{
  "num_hidden_layers": 9,
  "hidden_size": 224,
  "num_attention_heads": 4,
  "num_key_value_heads": 4,
  "head_dim": 64,
  "intermediate_size": 768,
  "vocab_size": 1214,
  "hidden_act": "swiglu",
  "norm": "rmsnorm",
  "norm_place": "pre",
  "norm_eps": 1e-05,
  "positions": "rope",
  "rope_theta": 10000.0,
  "rope_fraction": 0.25,
  "qk_norm": false,
  "attn_scale": 0.125,
  "bias": "none",
  "tie_word_embeddings": false,
  "parallel_block": false,
  "init": "uniform",
  "init_std_qkv": 0.0334,
  "init_std_o": 0.0,
  "init_std_up": 0.0334,
  "init_std_down": 0.0,
  "optimizer": "muon_variant",
  "learning_rate": 0.00224,
  "lr_mult_o": 2.0,
  "lr_mult_down": 3.0,
  "beta1": 0.93,
  "lr_head": 0.00627,
  "max_grad_norm": 1.0,
  "warmup_steps": 200,
  "schedule": "wsd",
  "decay_fraction": 0.558,
  "decay_shape": "linear",
  "final_lr_fraction": 0.05,
  "batch_tokens": 32768,
  "max_seq_len": 512,
  "doc_mask": true,
  "train_tokens": 282700000,
  "max_steps": 8628,
  "dataset": "wikipedia_en"
}
MLP neurons of a small language model. Each row is named by its layer, matrix (gate and up: input weights; down: output weights) and neuron, and shows model dimensions 48-143. Each number is 200 + 20 x the weight over its row's rms, rounded and kept within 0 to 999. A neuron's up and down rows have the sign that makes its largest values positive.
Before each neuron's rows, "fires after" lists the tokens most often just before its 100 highest values on Wikipedia text that the model never trained on. A number after a token or word is its count.

fires after: " P" 22, " St" 13, " D" 13, " p" 11, " L" 6, "re" 5
L2.gate475,195,218,228,217,232,180,207,208,171,184,160,220,211,197,202,220,190,199,172,189,183,192,218,209,184,176,193,194,198,235,192,194,215,208,209,193,215,189,163,216,195,162,195,182,196,212,191,207,208,195,232,226,195,208,202,204,209,189,219,210,213,202,195,223,198,167,210,183,168,205,211,190,193,201,200,219,228,232,205,187,147,200,232,206,227,190,118,176,193,171,244,190,172,195,187,197
L2.up475,207,238,189,208,213,158,178,198,172,206,152,200,183,190,224,207,200,193,184,229,224,160,194,194,226,210,194,199,190,208,178,192,186,194,204,222,182,212,205,228,167,194,199,224,209,187,145,206,180,220,188,219,203,226,228,181,200,237,141,213,183,231,211,201,190,187,166,223,200,227,208,247,220,173,230,178,190,213,218,209,155,206,177,221,201,209,184,216,192,176,242,198,165,195,185,201
L2.down475,219,217,211,173,209,234,209,171,209,217,211,183,190,217,191,235,217,204,208,171,208,222,175,180,195,177,187,214,197,185,189,192,166,189,248,170,227,198,211,240,197,201,178,208,222,202,232,206,204,195,199,227,189,227,202,190,220,195,188,199,171,219,228,175,221,226,174,200,168,242,203,154,184,196,173,171,222,222,198,226,219,207,242,186,207,197,154,188,209,211,211,174,210,208,189,217

fires after: " S" 48, "S" 7, " C" 6, " s" 5
L2.gate681,219,224,200,219,198,205,218,211,191,215,201,221,235,210,214,193,179,181,198,213,197,224,224,206,201,206,255,225,186,217,215,191,238,191,222,198,198,156,197,185,215,188,190,202,191,191,210,170,216,209,201,190,205,237,222,204,228,180,232,208,196,195,175,220,196,224,228,208,165,212,168,229,195,194,209,203,206,182,225,171,244,242,210,185,213,201,181,190,204,173,188,164,199,186,166,218
L2.up681,211,178,214,220,169,207,189,231,216,206,196,209,165,239,175,215,206,204,124,225,169,176,202,203,220,174,237,208,216,200,207,213,244,195,223,196,161,189,175,220,223,242,149,196,182,216,220,189,187,142,213,214,220,225,193,204,171,196,231,212,188,200,202,217,199,151,192,213,213,195,193,214,230,173,203,178,189,234,217,173,200,231,229,175,216,228,189,166,213,206,213,210,195,166,168,201
L2.down681,189,215,189,190,196,201,176,222,191,229,226,181,199,208,194,200,194,211,168,200,207,199,156,196,170,189,186,155,184,187,214,192,234,192,238,187,196,207,207,210,197,182,211,235,201,213,186,185,178,180,215,220,191,224,222,156,190,226,206,179,165,229,181,178,187,234,166,198,233,212,222,180,230,209,226,190,200,223,239,200,180,190,202,172,210,221,229,168,222,187,201,201,183,189,197,230

fires after: " P" 25, "p" 13, " K" 10, " app" 6, "up" 6
L2.gate216,193,205,187,189,195,179,211,196,185,196,203,184,173,196,205,184,221,233,228,188,214,194,236,177,189,215,218,208,214,162,207,208,197,173,209,201,216,177,201,208,269,240,218,205,229,177,230,157,193,209,233,221,211,206,206,195,205,222,195,176,202,199,245,207,161,196,206,192,237,223,226,238,201,159,224,158,194,160,208,177,208,221,220,178,184,203,212,188,229,216,194,235,196,187,202,157
L2.up216,229,177,197,242,189,227,227,185,219,174,225,202,216,240,165,209,191,219,214,196,157,195,195,214,183,219,195,222,174,165,212,193,200,186,231,237,175,220,184,180,179,205,164,189,174,182,176,156,212,217,205,193,219,211,177,197,205,212,183,160,205,194,179,214,165,199,213,214,180,221,202,180,209,228,215,186,253,219,218,183,166,205,223,189,204,187,187,183,216,199,192,183,180,180,215,198
L2.down216,179,187,163,189,222,196,207,161,165,197,199,191,203,180,191,183,183,219,181,170,223,182,186,198,210,180,241,236,198,236,210,209,201,219,215,187,223,218,207,207,202,184,185,210,199,204,175,189,205,214,212,222,215,216,172,206,178,202,226,197,196,204,240,220,188,181,206,186,246,199,206,169,210,242,219,188,222,221,204,169,191,184,185,179,182,187,211,167,204,189,181,201,196,202,205,234

fires after: " H" 22, " h" 12, " St" 8, " W" 8, " L" 7
L2.gate621,199,209,168,175,208,206,162,179,192,204,208,176,246,220,219,182,194,176,201,218,170,206,202,212,217,207,230,214,200,214,195,175,217,252,203,236,211,189,184,200,219,211,224,202,209,194,198,205,162,197,181,177,171,183,201,202,199,200,252,203,167,181,184,222,200,187,218,207,184,244,211,204,229,207,186,237,199,203,179,209,238,185,195,210,185,191,170,248,181,224,178,226,209,242,200,202
L2.up621,213,179,174,220,202,184,204,221,211,201,186,171,216,197,190,170,196,177,192,223,191,207,185,213,198,222,209,192,193,200,185,212,178,226,183,195,191,211,186,220,209,218,194,209,187,186,164,226,148,206,204,191,174,192,191,217,213,180,250,192,159,175,210,183,181,165,206,168,198,229,197,215,195,191,182,222,182,200,193,227,246,188,191,208,195,197,192,242,222,196,200,211,193,187,209,230
L2.down621,203,226,214,233,195,187,155,221,181,215,187,210,202,200,192,190,199,170,168,198,217,232,193,198,187,190,215,202,197,187,186,163,183,198,224,191,211,211,205,213,221,224,200,167,198,213,158,208,199,193,204,182,192,218,196,241,235,204,240,221,182,207,156,185,183,205,199,223,182,207,204,192,228,175,166,213,185,158,205,179,204,222,205,212,184,233,209,222,232,233,192,212,210,179,180,254

fires after: " Sw" 13, "or" 10, " G" 9, " P" 6, " K" 6, "ev" 6
L2.gate172,210,213,201,177,207,180,199,197,239,196,203,237,236,214,219,215,166,193,189,173,138,192,230,191,198,215,193,255,191,223,190,147,195,238,179,186,166,216,177,222,201,214,201,230,232,228,206,194,214,209,221,170,183,210,210,189,207,177,206,207,215,210,198,174,215,214,195,195,193,187,187,175,225,209,202,185,214,206,227,182,153,223,166,160,220,164,197,185,214,172,203,204,195,208,192,210
L2.up172,200,224,182,215,169,161,227,187,189,189,203,218,245,192,164,184,197,220,184,230,185,225,180,186,199,174,228,262,219,202,214,216,219,214,168,234,213,200,189,170,228,215,214,199,193,175,179,198,209,219,207,216,202,208,171,218,216,229,209,209,159,188,209,217,206,190,189,192,190,195,198,183,198,212,167,193,212,184,184,173,192,182,203,212,204,207,176,202,189,179,222,205,187,163,172,230
L2.down172,206,192,194,226,186,221,217,154,221,186,192,169,213,213,182,192,202,210,195,176,172,188,176,219,224,198,220,204,201,209,149,176,185,189,182,188,203,237,196,184,190,208,196,183,216,192,171,179,210,211,224,203,170,203,205,169,218,195,202,226,193,226,229,241,190,208,184,206,217,178,173,202,208,224,247,191,227,241,192,183,186,146,223,220,184,203,201,202,199,206,205,188,149,190,190,199

fires after: " H" 22, " w" 14, " h" 11, "–" 8, " sc" 7
L2.gate608,254,186,228,198,193,202,207,188,199,183,211,189,201,179,232,197,182,184,196,207,236,210,203,178,226,172,224,220,166,194,219,212,180,234,200,201,203,256,209,194,200,192,200,176,209,189,201,196,215,169,219,197,220,177,148,207,243,181,199,220,203,196,190,183,186,171,225,194,204,225,188,207,188,222,198,213,201,239,197,187,226,203,231,207,189,208,214,217,218,180,238,202,201,198,203,222
L2.up608,228,181,192,200,195,174,173,172,208,215,238,210,246,183,236,179,188,203,207,205,226,151,190,205,252,174,189,203,163,194,202,220,214,187,223,205,254,237,238,171,195,180,183,186,220,211,206,190,219,188,153,221,178,190,158,187,179,206,199,173,217,221,192,195,172,184,193,198,206,203,206,227,183,184,196,190,181,203,210,169,208,205,228,164,182,158,202,185,208,228,177,208,202,229,194,187
L2.down608,175,209,217,220,199,148,169,246,196,171,202,233,238,183,200,190,187,215,183,186,200,210,182,203,187,205,165,164,182,197,197,226,209,225,187,207,189,237,222,175,210,199,211,216,196,199,232,178,199,196,209,224,210,205,213,217,178,231,216,197,200,221,169,216,188,173,188,230,208,244,188,190,218,174,184,154,182,205,177,182,201,207,219,166,226,225,192,175,258,213,207,196,201,190,210,245

fires after: "." 40, "," 12, " l" 8, " L" 7, " sp" 7
L2.gate196,192,191,194,184,207,243,178,197,220,194,254,199,191,203,187,191,202,226,208,178,176,197,174,221,228,218,212,202,189,195,206,190,196,229,198,210,183,170,216,220,182,175,172,222,219,173,180,212,205,201,195,200,204,164,178,224,213,194,198,189,162,167,186,212,199,220,180,205,195,211,216,246,198,167,206,250,189,169,197,176,174,194,234,211,203,205,187,207,206,196,177,176,195,203,216,199
L2.up196,192,198,186,190,175,218,190,183,229,220,216,184,200,185,187,202,233,187,214,214,203,191,195,176,209,229,238,196,188,190,171,190,214,202,230,198,171,231,220,238,205,239,174,175,209,222,226,214,244,208,232,211,218,213,211,209,206,175,220,192,209,204,222,198,215,209,171,172,227,222,201,222,212,200,165,182,219,200,204,167,220,177,200,188,182,244,190,216,247,176,194,218,175,179,209,223
L2.down196,222,187,187,187,218,179,167,144,219,204,190,195,234,219,240,192,209,213,197,170,201,193,185,224,212,178,169,195,212,196,216,174,221,209,201,188,236,204,199,226,187,211,230,200,202,168,173,209,198,178,211,207,189,227,191,219,181,189,200,203,183,206,195,174,194,194,198,184,215,202,198,201,178,219,235,185,201,188,195,170,185,187,229,192,213,195,198,226,210,221,204,202,196,219,222,153

fires after: " ret" 17, " F" 14, " n" 14, " f" 8, " g" 8, " m" 8
L2.gate311,189,208,208,181,170,206,201,231,177,215,187,189,169,203,172,160,172,180,185,229,187,166,213,210,158,219,223,188,207,187,217,178,225,187,190,198,247,210,170,206,196,209,172,238,176,186,202,212,170,179,205,203,196,176,201,207,191,224,196,209,165,223,228,203,192,200,184,174,214,192,232,197,158,234,207,206,202,231,202,188,195,221,184,176,218,184,172,178,162,182,187,209,220,182,191,184
L2.up311,188,175,253,191,169,194,218,206,220,146,174,168,183,180,224,195,186,222,207,196,170,170,196,190,204,188,157,222,205,207,189,225,208,202,173,190,178,207,199,143,202,233,165,188,211,239,198,204,212,180,232,181,177,203,159,212,189,192,190,202,219,174,194,197,219,182,212,223,206,215,201,208,196,194,220,221,205,213,172,191,193,204,191,195,224,218,222,236,195,168,153,201,217,186,191,194
L2.down311,221,175,200,172,219,212,203,233,163,219,214,216,173,205,194,218,201,226,202,187,232,203,203,201,163,209,253,189,199,199,234,208,205,204,189,204,166,225,220,202,190,227,194,218,172,200,200,208,167,228,207,173,160,233,221,219,215,231,233,183,188,205,207,212,179,188,201,219,156,187,215,223,207,183,210,175,204,212,219,205,164,177,206,214,229,178,204,171,183,194,211,226,201,210,233,185

fires after: " D" 22, " de" 13, " L" 9, "a" 7
L2.gate448,214,185,204,228,226,190,198,168,214,201,197,245,211,165,189,182,210,215,193,211,197,213,210,227,222,190,208,198,178,220,188,196,197,174,189,213,202,222,210,194,182,185,209,191,220,207,183,182,208,229,203,219,190,201,206,197,180,212,210,191,215,197,211,220,176,187,191,193,172,191,212,178,192,185,248,216,196,185,192,197,195,162,204,185,190,211,187,231,171,209,168,221,193,224,223,233
L2.up448,198,197,230,195,194,208,177,184,174,175,238,201,232,190,199,215,207,198,194,188,211,185,174,212,214,214,209,207,199,258,219,199,199,215,179,184,230,216,219,173,169,164,180,212,235,172,220,202,231,197,217,267,207,193,189,237,173,129,198,209,209,187,193,222,212,199,209,167,171,179,205,194,233,201,188,218,197,225,212,157,183,161,185,206,170,203,202,207,203,207,195,196,204,205,207,224
L2.down448,197,180,235,168,240,223,193,198,205,187,195,174,163,210,194,218,174,191,208,197,231,221,206,170,211,199,207,197,222,211,216,201,198,237,196,187,201,188,211,219,226,217,166,208,241,220,204,184,219,182,219,203,190,173,204,213,204,236,215,200,199,216,186,219,196,228,176,229,194,190,220,187,185,176,164,231,216,201,243,216,238,246,219,180,245,205,179,201,228,188,182,192,195,197,221,233

fires after: " L" 25, "L" 15, "itt" 14, "it" 13, " l" 12, "arg" 4
L2.gate163,221,185,178,221,171,215,174,225,191,221,219,194,232,209,192,188,208,195,203,185,149,170,179,173,196,206,241,195,166,187,196,157,205,178,208,175,168,188,223,211,207,196,197,224,186,180,214,191,186,171,190,187,207,232,164,185,205,192,152,176,209,193,207,216,198,214,192,233,205,217,214,177,226,199,216,199,198,187,184,204,180,226,200,204,196,196,223,173,190,189,228,182,220,208,238,216
L2.up163,228,192,197,234,186,212,186,197,207,206,188,184,198,200,202,251,204,190,237,202,204,179,205,168,240,162,180,174,199,180,191,204,238,217,156,207,177,212,210,197,201,201,198,199,212,172,181,164,196,187,174,218,189,196,196,204,186,187,186,202,191,178,193,187,193,165,191,194,193,184,247,202,204,205,196,201,212,213,184,226,214,216,212,210,181,227,243,180,192,223,188,186,224,175,236,209
L2.down163,178,209,214,165,216,201,214,194,215,198,181,216,240,219,219,170,188,208,188,195,198,199,221,193,186,213,192,214,187,218,204,191,195,183,223,152,204,213,187,220,219,188,199,194,184,208,199,218,218,228,186,183,217,216,183,221,207,203,204,202,236,206,211,177,208,219,194,224,186,225,224,222,189,164,210,195,196,198,240,175,189,214,219,197,219,182,213,217,236,216,215,213,179,185,228,194